{"n_layer": 12, "d_model": 384, "n_head": 6, "n_kv_head": 6, "head_dim": 64, "d_mlp": 1536, "vocab_size": 32000, "activation": "squared_relu", "norm": "rmsnorm", "norm_place": "pre", "norm_eps": 1e-05, "positions": "rope", "rope_base": 54400.0, "rope_fraction": 1.0, "qk_norm": true, "attn_scale": 0.125, "bias": "none", "tie_embeddings": false, "parallel_block": false, "extras": ["capped logits"], "init": "uniform", "init_std_qkv": 0.0367, "init_std_o": 0.0, "init_std_up": 0.0367, "init_std_down": 0.0, "optimizer": "muon_variant", "lr": 0.0106, "lr_mult_o": 3.0, "lr_mult_down": 1.5, "beta1": 0.9, "lr_head": 0.00707, "grad_clip": 0.5, "warmup_steps": 130, "schedule": "wsd", "decay_fraction": 1.0, "decay_shape": "linear", "final_lr_fraction": 0.0, "batch_tokens": 32768, "seq_len": 1024, "doc_mask": false, "train_tokens": 276000000, "steps": 8423, "dataset": "wikipedia_en"}
MLP neurons of a small language model. Each row is named by its layer, matrix (up: input weights; down: output weights) and neuron, and shows model dimensions 144-207. Each number is 200 + 40 x the weight over its row's rms, rounded and kept within 0 to 999.
After each neuron's rows, "fires after" lists the tokens most often just before its 100 highest values on Wikipedia text that the model never trained on.

L2.up483,211,223,207,159,198,209,229,198,188,196,160,174,163,227,209,163,208,198,185,223,181,218,197,190,174,128,152,209,222,143,240,197,262,228,185,157,272,174,168,243,163,224,203,160,195,175,263,205,259,273,207,245,213,245,262,215,230,204,224,152,250,200,59,184
L2.down483,164,228,141,192,245,214,162,207,199,177,204,207,181,237,189,235,237,153,157,225,238,223,226,195,237,146,172,213,169,142,212,179,197,169,202,271,174,158,219,246,212,223,186,221,182,172,242,205,136,184,166,274,136,160,223,245,121,126,181,232,213,270,139,200
fires after: "\n"

L2.up310,200,294,220,180,168,274,219,213,212,320,194,206,207,290,197,144,216,215,154,183,198,191,159,210,176,172,136,243,207,231,152,196,256,234,242,312,213,209,154,260,229,203,226,162,208,232,188,170,174,212,209,183,200,217,199,175,252,211,287,158,250,208,177,259
L2.down310,247,244,196,167,230,263,151,204,226,170,175,225,217,229,211,180,234,191,158,260,282,201,240,186,147,161,121,113,215,164,251,133,210,282,202,174,255,181,234,126,245,158,193,180,207,243,212,219,181,157,214,204,267,242,224,200,221,216,167,271,174,183,171,202
fires after: " of", "'", " across", " within", " at"

L2.up1260,175,241,140,195,184,167,218,275,214,206,185,169,181,206,192,212,218,168,181,214,126,244,189,169,205,205,152,167,162,173,177,158,229,257,203,202,234,213,124,218,210,257,238,165,242,162,265,225,293,134,258,180,179,262,260,253,224,163,235,150,203,207,212,188
L2.down1260,166,209,201,153,194,151,167,242,204,208,241,224,238,227,219,165,199,180,212,218,185,231,175,194,242,163,212,195,188,178,200,206,215,160,304,218,184,249,179,230,204,227,183,189,158,191,235,206,189,278,217,285,192,230,113,169,201,203,166,176,233,157,169,180
fires after: "\n", " game", " ("

L2.up579,219,229,163,146,180,135,240,230,254,273,255,181,118,190,178,224,211,181,241,253,175,204,179,262,198,226,157,142,196,123,169,224,202,215,214,219,261,176,205,197,230,175,248,246,202,149,247,189,238,179,180,197,194,226,136,173,187,224,234,115,164,285,231,178
L2.down579,211,128,262,241,138,212,81,214,223,155,182,186,225,164,261,246,220,152,178,281,207,240,210,271,286,216,245,247,117,175,240,255,240,158,194,179,255,224,144,190,244,295,231,207,132,207,274,174,225,208,174,219,244,144,121,168,170,184,198,220,226,227,216,204
fires after: "\n"

L2.up175,229,184,216,178,210,231,192,289,154,191,179,245,288,200,206,159,161,233,155,227,215,104,248,251,204,202,207,138,226,235,158,269,168,212,174,248,175,182,226,210,240,237,173,229,228,169,178,164,235,243,151,193,165,215,215,181,233,253,256,163,230,203,158,113
L2.down175,151,180,208,192,237,149,171,161,272,257,181,246,179,234,215,254,205,213,200,248,194,232,146,166,154,124,176,239,162,204,203,179,197,267,220,204,198,164,233,179,180,207,198,174,176,199,208,140,216,175,157,226,174,194,220,175,93,184,209,252,224,183,193,229
fires after: ".", " of", " that", " when", " where"

L2.up1328,177,226,188,290,216,267,260,255,250,176,162,266,212,98,178,181,136,172,182,163,263,183,153,270,170,266,106,207,173,196,157,257,193,240,241,240,201,86,159,131,213,193,208,257,195,143,202,172,191,140,201,114,288,193,221,207,207,166,204,161,184,250,183,230
L2.down1328,254,233,250,162,204,199,132,200,252,198,179,193,212,140,263,276,189,245,163,217,219,235,166,216,207,203,252,175,173,206,182,200,227,153,125,247,173,225,170,176,244,211,242,248,274,210,245,150,170,148,212,201,244,181,238,196,209,226,113,199,161,141,196,227
fires after: " was", " as", " is", " are", " were", " became"

L7.up273,216,179,199,168,228,247,175,227,300,238,224,306,200,184,180,180,204,274,134,168,250,189,185,252,158,230,195,195,182,247,245,227,140,231,190,238,170,171,193,232,235,200,230,138,209,252,191,183,223,163,171,196,234,235,180,127,295,175,272,207,145,217,166,237
L7.down273,118,152,224,275,240,209,189,182,203,189,174,109,261,157,181,160,171,182,227,189,245,251,137,229,200,124,240,172,173,102,155,335,162,280,211,173,221,209,155,200,165,114,224,157,261,208,133,168,136,192,120,231,224,155,129,169,214,206,182,262,231,164,239,242
fires after: "-"

L5.up923,212,251,247,239,223,239,194,235,174,261,254,297,210,142,198,203,202,223,265,170,187,247,192,213,130,171,236,128,236,238,174,222,174,186,139,230,270,101,226,202,156,190,183,226,234,201,174,206,170,190,211,166,214,179,192,208,216,178,216,234,197,222,217,214
L5.down923,187,101,224,195,235,200,180,223,204,226,150,175,237,228,213,228,162,240,161,192,161,165,165,207,175,196,250,233,206,175,180,199,181,166,216,263,202,180,179,196,280,237,218,204,213,229,273,204,167,152,168,232,223,145,161,143,147,169,251,188,196,143,209,171
fires after: " was", " is", " as", " are", ",", " became"

L2.up316,276,220,150,247,229,202,196,175,210,276,289,198,174,155,189,233,197,219,201,189,258,126,227,214,186,212,249,122,229,227,249,224,211,197,195,256,140,216,146,254,161,135,201,228,243,188,193,235,213,118,198,177,210,165,259,214,298,191,204,201,217,193,220,176
L2.down316,176,166,214,270,197,186,217,185,195,246,189,137,219,207,200,224,211,215,173,241,268,187,186,218,181,145,215,144,173,225,175,139,208,253,212,270,283,231,116,208,238,227,239,134,194,148,219,197,175,235,126,175,151,183,261,307,246,177,198,221,168,176,230,157
fires after: " a", " as", "-", " is", "\n", " ("

L2.up1223,173,156,216,152,260,242,218,194,181,234,232,268,164,226,119,214,197,206,178,192,250,125,199,155,277,240,206,272,231,184,228,226,203,273,211,261,183,184,207,173,267,213,176,212,167,176,254,226,225,119,104,170,216,192,158,245,209,178,263,245,193,137,182,249
L2.down1223,182,191,196,178,160,232,225,181,204,233,209,143,167,233,116,120,289,182,211,206,237,142,239,211,283,206,167,221,184,220,186,215,203,266,149,216,199,211,194,214,254,199,154,237,167,222,283,182,145,218,187,221,167,164,113,192,155,132,222,211,209,206,163,281
fires after: "-", " was", " |", " •", " place"